python train.py --tie_embeddings=true --lr_head=0.00622 --schedule="wsd"
MLP neurons of a small language model. Each row is named by its layer, matrix (up: input weights) and neuron, and shows model dimensions 0-191. Each number is 500 + 50 x the weight over its row's rms, rounded and kept within 0 to 999. Numbers have three digits each.
After each neuron's rows, "fires on" lists the tokens most often at its 100 highest values on Wikipedia text that the model never trained on.

L3.up323:450511540463500543441532472529442484548516443555491451463461512495545430485476638516521366507585513458449384537550470450470508537488545487559482494489471532465431447423529575543487456441464484512534529516535466564513443534536497571448440492455433569495491478538578532476409521521560544545534513434515440452469548555413454468515557511489462593382563482414544496473456530532477449518494494552558474488483540423465447501541537499530523509393526453568484598527487451487663486619524527470494562553544576562460524404394536506517465505492477528522556511374518434432583482432474505537
fires on: "==", ").", ".", " ==", "===", "),"

L4.up63:530518473539540471593588560525447493518534447570537599527498409478490477466493543548365512469439496530495612487413447486519516534501465480399470462531594410528432507489459447565543460493406475519470549529504373534495489458495441482491622474525469553530446505475510553448502518594564512449537455457497488436571559565490466499493549488622457493490463564503497425456467448496471544577615496453502474511482486489491501494478438441535644461552537426528494569580469436511506451571543510518457503439569432507452544459492517595455591542481400486557536471474381486439506518506534506532
fires on: "s", "es", "i"

L3.up318:538538401500516406614477498502579484581501475583558641454548440490524450485477453537458407532540530492531507462417492513538494502411529559473399506501557423611504478463534517470496465523478552542428505420458480549519537385486490567396452479449462520548487490542524506505464496580527514412462482463505547400536426482532414489449500417587548524404558542510481546329552539515545550557519542503552500548522474511535529549534476469534510459493552486566435553523483537528519489596638485527493515442470555552500461527523520518501514415416527477501512460453464555409538528489430477474
fires on: "s", "ly", "e", "st"

L3.up346:521536433455532512491490516529492441476518486565536527444567468501565523517405471486528446561514585560499517476506438503447434591508553524565509482553503473581475545533455464550549533465451573592481488482566504591476518512453515532392482475504424587506451501571473447548542527590470527510495466437509485409486408452490469448480480548600435497512462467410701474471492572542550492624498510393533443505444524529501429493515502466586495425513454427523506570560540522503598492475509516540518503460544545475415521482531533483424540467479494389447542526461406536416528474467370516466
fires on: "s", "ed", "w", " to", "S", "ly"

L4.up69:510502502416468584541499400567515452471482499664494607499476578457555463392347486481544470551450489544517515498557464486539538483502470503448558459394611446535509503361520468450513470456470534517432489428416512523516417538491567424496524432444408585538456491437478564545413545540491482497576506484461529436582495544435508536481577534504409492512502463522458577520497512438486534533490543456428509524515580482502544444535529538483536512526439479500536505520496542506542592502566399524525526478451542505542440524575581485465626571508458435475427510537545517451457473516481515508
fires on: " Sh", "d", "z", "s", "h"

L3.up248:531497476514475555533563555506514461534549382544559508512442423466562434477445510435528415525513589498473448484576420446415520498467510558476464531420492414549449454385507640507539466463540440485481605524505475608591476497514497579428430515481507395461494455563520422485495526500502500495585520544544503491520558507444446424552604428504430545505510467482489477413497578544540417591477474513455422534450538483478446460492580498518521521460466509537429543545471539430514461595499514457466519516505608418546467514458389536518467469475470558592582481499503487502546521401505454473
fires on: "===", "==", " ==", "===="

L4.up25:525452605523526513405573500562443453449544397494551539506504442488464529607484538490516408564481467423440404579637485517522457523465432497404415503604553575494422378518527536586532486442471487415479446484514575484451401508452432507460517477498534553493483579423539558512536587474483439516457512506517463525510473460542469438502571504625563530543436462481478515466512578476553477535543555460519412581491510523448503530511494492483499483542526523569493599589466496575499566474516451469453557488508433449478482439447471532414486503508443477500503495426520523473608535502519413480
fires on: "s", "c", "ing", " station", "min", "ec"

L5.up422:455499475523540519482492614479460489510623503570513573466434468477450551432553502510529423483523477491578501470437523506471528473529469454469511477514525504505487442544582514511638420499474426493479488440514468472495456515538467475453579437410485522607441459484488566502529526561520482485479475462494510489673451568473493450509531448539489488522555555514467566399530509466619558547530553362557451551494477531589507512544524488494570411552495485516550611584464489494510458473560460596441519523491403571434500453570504502465561507419407498512518542363487581441522559530479462507
fires on: "s", " m", "m", " species"

L4.up397:488445553542487507416515513617486431447579495503431528480573446471541546495445567418505489521516613509551411532551522526484527502435468519498427526532556490563496393525457487542442440557522449477496488466508528530424418494500492530482487365600446535472513573481557490556514551671486538535463515512582499430517519548495433495469596491473563474477550483461545567430524599541552423538442465476446427560498414517578570550532509435514501486450524589467435495542468447476488505493541501504373638462486451508530466495469548490459519477551477447468499519463558514385450565473461460483
fires on: "s", "c", "m", "ep"

L3.up634:517547429467400445538454596515439474508522531501434472486461595528513553468429535470436449535536508503477438426485367491438526532545489528445545510484495577483457511452500477613460560390470447466441535516559426576500446424502466445517574512466520592538406561470499553486504541446597522597490458413410453508611537577412546522594518514445542493464509524503505497538429524544522557500524508513417439535504430449569450506479486512489587443515516468512431519500480473431546467536560478477528547490439539553510495417484480474573550557559426513525420618538506518547618561517508489538
fires on: "s", "port", " her", " their", "la", "ic"

L4.up67:520535576520453580453476547446547413507599452475500546482479664496486555523461508517402422507546542536567485512508485529392510550544462534433518458492501510448469523483510529577535516498451481529426533467438501588547508565601557451454442419595485474543466573491476516459503533532485429539498479514458566545630522624421473420505545503548481565497513489561558475526480547454547579474402647532472442511506412499522548568546463438466455431590511490526454492461521515518537493460582479467496427492514502584477503521461394455542506475476475587447494529451538506507445460424435476427
fires on: "s", "o", "no", "ne"

L3.up67:490554432511588510457437587497506441506559511491529601562570529456483565509544524580538459433486521516503444464465490433467522495458506426369531458546523461436512505472495580439515490509466488473466464385429516590464536551591540481457448406532419475528473503432494508376575549501461431438519501460449509508514454587491479534583519481575485503532541527499515490437547505487575454508515579469582393529532408497528516579593512486434475444395460510483576551555456420540495566498536479527541438484611511526542521511490550506485591486504444489419438594534474553490400531515536430426
fires on: " m", "s", "w", "ru", "ne"

L5.up591:533537539496442446518412433512488468543556520532490613501503483472443597537454514570471538499559487524494465525514467623546420503576343514410559421532519517546478380396522513513506475419502498457504471493461472470470443541536579511521445367533490476512429435488504407519535558591558500480462538511559480469494502524518458512457644544505510525469558484552465620476467460451497549608471495494464452487533525479522556547460442425495575485446544530583503510573505479531512444559538496559365536577502453520526452543474542562454516532585429494443479474453517439452540453509571495457
fires on: "m", "d", "ce", "th", "el", "s"

L4.up126:486500486483574489439512542624402513487497565503501531505492497533491478487461576499470392513554503530460518452558410497424475431404375475417532483559547510481520452473417581442578587483498464571539478396414596562499508493516597524541579507506420569533449464473416501477544526533518522521475409472489516438534507479517479430473594485496539472481516508498478459549572436474499433495442481493519384504502442492540540607543486537447527484486485436561573512615498497576557547507627501549505555545463474531525418478461525464426615539506502560478489444552452472478530552397481543475
fires on: "y", "us", "n", "ex", "s", "in"

L5.up657:457549518568453567486556516588444521490515476508497457461463469462589365501454503512526485487437532553515557531534537480477490439493499518482493477442428455545528578503457442493475503414498517621540614539501607513573505438506560614395432474466446496504508515534447510490421484501551482462563452393551492476460478488479388500440495573535507529534501522474588417570563548516495578508495430549445462532474468469505576376478555360528567405520528448459484578546465476444548450563478506503506478536455580391513538479426413478442514537486514551607502559491527480444470522498454515523
fires on: "'", "ho", "ea", "ha", "les", "‘"

L3.up104:456560525568429452506524481486440440475531385487472443426484537539532501440464537421476462452465498527575495471479597527471579457436470468450516518397525323580605564502483546495519524385556528474509591519434492488557532480624530509505497486484473544524431472562519487467564533483498560497590468460507552484507502469445503486489432521480430591425553503535535580482506447573463546490493645484525482569444456480505543523512444461517595536558480519516488511560535509471589470475521459471416434516442527519525594444408464439511552474496488549553523526482519479397444518503385525587
fires on: "fe", "'", "===", "art", "“", "‘"

L4.up148:461525567508533527432507453528453460506435498475512520499489439491590478578429518563437503503415525498466407503455481431470526507425468508570518488576452404479446474517350540534483497483496524537500609499601467448566491425506551529481483383546563475403495465446560562501487541515503528505518472431460463498522535533567506496455546538494471534570485558434517604555512576417553496571504491464498521581487476447443532482508418442551516470475530527483510573499548495502602518496514531613422668507493472387549509400424544506431433540520483486493482452454530443445484430461607524453
fires on: " re", "b", " ", "di", " member", "ar"

L3.up221:493559565463508480506533585542571472484566446475466532467498423445571501398464503482409456502497566601517471408492555487522455458539479587502542532472533464521502442561499491454477519458452487586439569445462502406488514495552560507416575512467552599565501540488431445529407458584471417531600452402603536472596541560415508460543558585512497515519458464430455545508404559436518492489550513533497409543561470490596466521573419578487528454471541479519491515475491439457507548511500511548400502514507448468446568558520585443400517466563551514457538515449529557448475546478477426505
fires on: "w", "re", "e", "we", " Time", ":"

L3.up592:547514467440416554578442595602503502432560548569534586417442463499480530442488417561501468560598517487515536466522396547512563546447529554446490499566560434518386519457524510533517499473459485485461478450529461478478420468541539515415600480484450507550421547523527508423531548560541453494493550457467445506613536542526599463500549497465481498490485522488491431482481448510475470536562602411452471503502469434471527556538434397556568447514492521490394556564397531519491483584575495535536539552509542519486467477502413568537595523451407462537444510457473508458570536481382479484
fires on: "s"

L4.up309:496524503500587530476454494451476465479503416568508590505449566494527484507417495512548393516520513488494397500545353492439549509490476512529433515522506436561493517443566574534595407488489502447516467558494565581563470520592590543454511464428407473465465493538476523519405563549596517449548466409478449468541500461427465450539553493571537547382482439461496563483467539472478445546529482488559482464475475451471565574501509445550626561390444525552483474589498561560595567520551535527522476483486627493502496484428573516513508477455473568528556499522454513423416508459472470505
fires on: "==", " ==", ".", "==="

L4.up308:475581528543448417535475588504488501444518472458590530497433535480622504486516514485440356609560476516493516482518451513490480583468432530443514447450537418550448522461456601568417475396471508385483412520427477589509549485511533477493524473441433596529451510504501504559544540534529568526545425477489528495636525419479474428595502485553509573426501447578519574462474448446489516561513488536502555539520466472537566479478463420452593456561546439463504497537510578504561496430540513480396549537419489559484510477446481495493512503519528595580519479447557480418490504516544474467
fires on: "==", " of", "ome", "'", "ative", "==="

L3.up195:509528432507397543563499529511431568526592509582571588474465455434557511518438521541460437599464514535437521516509432489496541579546529509452551522572535441519439476506433566491527453501395466555495470557501494580466481533491508495433531501488471568527499577494462498444517518560487484556531508460461385414586452532437525485542561387562476525478468511481570512490588428501455491489518523337440493496463547427464534478569484480537547481538450533451539525524457558462486564500552447515492497472482544481492447446473566551515588566530513409457408539460466621363520501538515456374
fires on: "s", " people", "ers", " To"

L4.up555:557596551455576476494499475518474466599527465441512483419479523487583502530564464546502446554493524531428507389484533562519439471532439496513554518430442422526392527443516441484539554482437624522462569420476488466540422478564482493378601526497471543478413458527543503526528512473488555501616479461562554423488577543467480507465499551595360548500534413398574587519554529498529475542474487452544503541494512472536509466443428514494524436578482454497400580524591578561539433488488507493447459439472551559474433480451499612504516452535521517499529481518453537488453470442518487463
fires on: " between", " E", " for", " both", "er", "e"

L4.up430:472443527556522525442511508479541467578455484487497526508583450343504494659521460560500507502448581516554478520523474477490534482523505456539529428424464411584460527495463486442442472573548552477532556533492543495496564427503502583525432396478415578483466482533570532465516617495487516534493560442449473427519457554534445515481582548564623533463461482500568577428505514474612470571422538431404482520532476384499572492547454452560544421531548547493533498502458493473530504470563413526483534459413540551516460378524483506467510559510498419461486508475517530421475528461543451537
fires on: "s", "e", "m", " University", "r", "h"

L4.up747:477508461551547557536413510558487483464563541578473535453481475506544526454403483585496492556538491514472515382458472577568426436423568529481510464552615435520369473519517516454518446445485531622468528489510457478487464497482483545572507560476522565494452485499564589532436463541455479411547489427581480362540464428457525430465499499506456525437496480405577506444554516531537446532495496535440488528567502432483456514506494509508595479499492489484443552517377576566501564526613493507550505483495474476511574458547538656496553443470428516562444501469414564472567498531482535469
fires on: "s", " and", " just", "ha", "w", " or"

L3.up466:481528545477510473463512474551572493454503526571503533524540444519538561542364497580453479451569562526500456448513511440540437468538403569520479473583479431625432554506448521503517456431439516489538517543493563484436572563435545526546483488481417565546450539454425415469543479579507514516469482452529502430465571505486509419500547592546560514563434402442478561525521494493609508483457448490522411572559504448535566550519468531473541558453599384461592601558442466529469535435531495524433541499520381532511493497508520500462490438563512514483525465396513481472570542464487523383
fires on: "n", "s", "ce", " Best", "w", "re"

L5.up681:457493496584516510444536576577476447463488503570574479421474560507610540474439461576524444488464557480514451502520549502432478366422434583591433465499521504602443506481365513546463429427497499515507588601508535539422502502526465569518514458509415555481469572464526586424475484552515507539533543422555510477477554534556548529463577458560522571530461408470482559518508485434483505437476425522504476574555538462482537447522524441574502472526558512479436564498435544515488473480557468560481647523474471502493463485474459515526517462449397580552449512379524519485501526431441506429
fires on: "s", "-", " As", "n", "al"

L3.up188:555519424459427495456416558510487459515535424546524454435438462514564480519386591489528433531498522497493467558552515488445534521493494469548466508487492445530473515471551528554553492571389531468502535467586523632551365437573597509451502450483441396528475439523553414428472571555615524473574445481548455451607491506439478454485501537605464553523519573550515521442432554495510547452451473429489464510501500459434525505514503422525570504432429514573469568521509502405497524569501445522535464487509559523489582518478384492493519461477518506483491538526583579478522485399401447515
fires on: ".", "===", "=="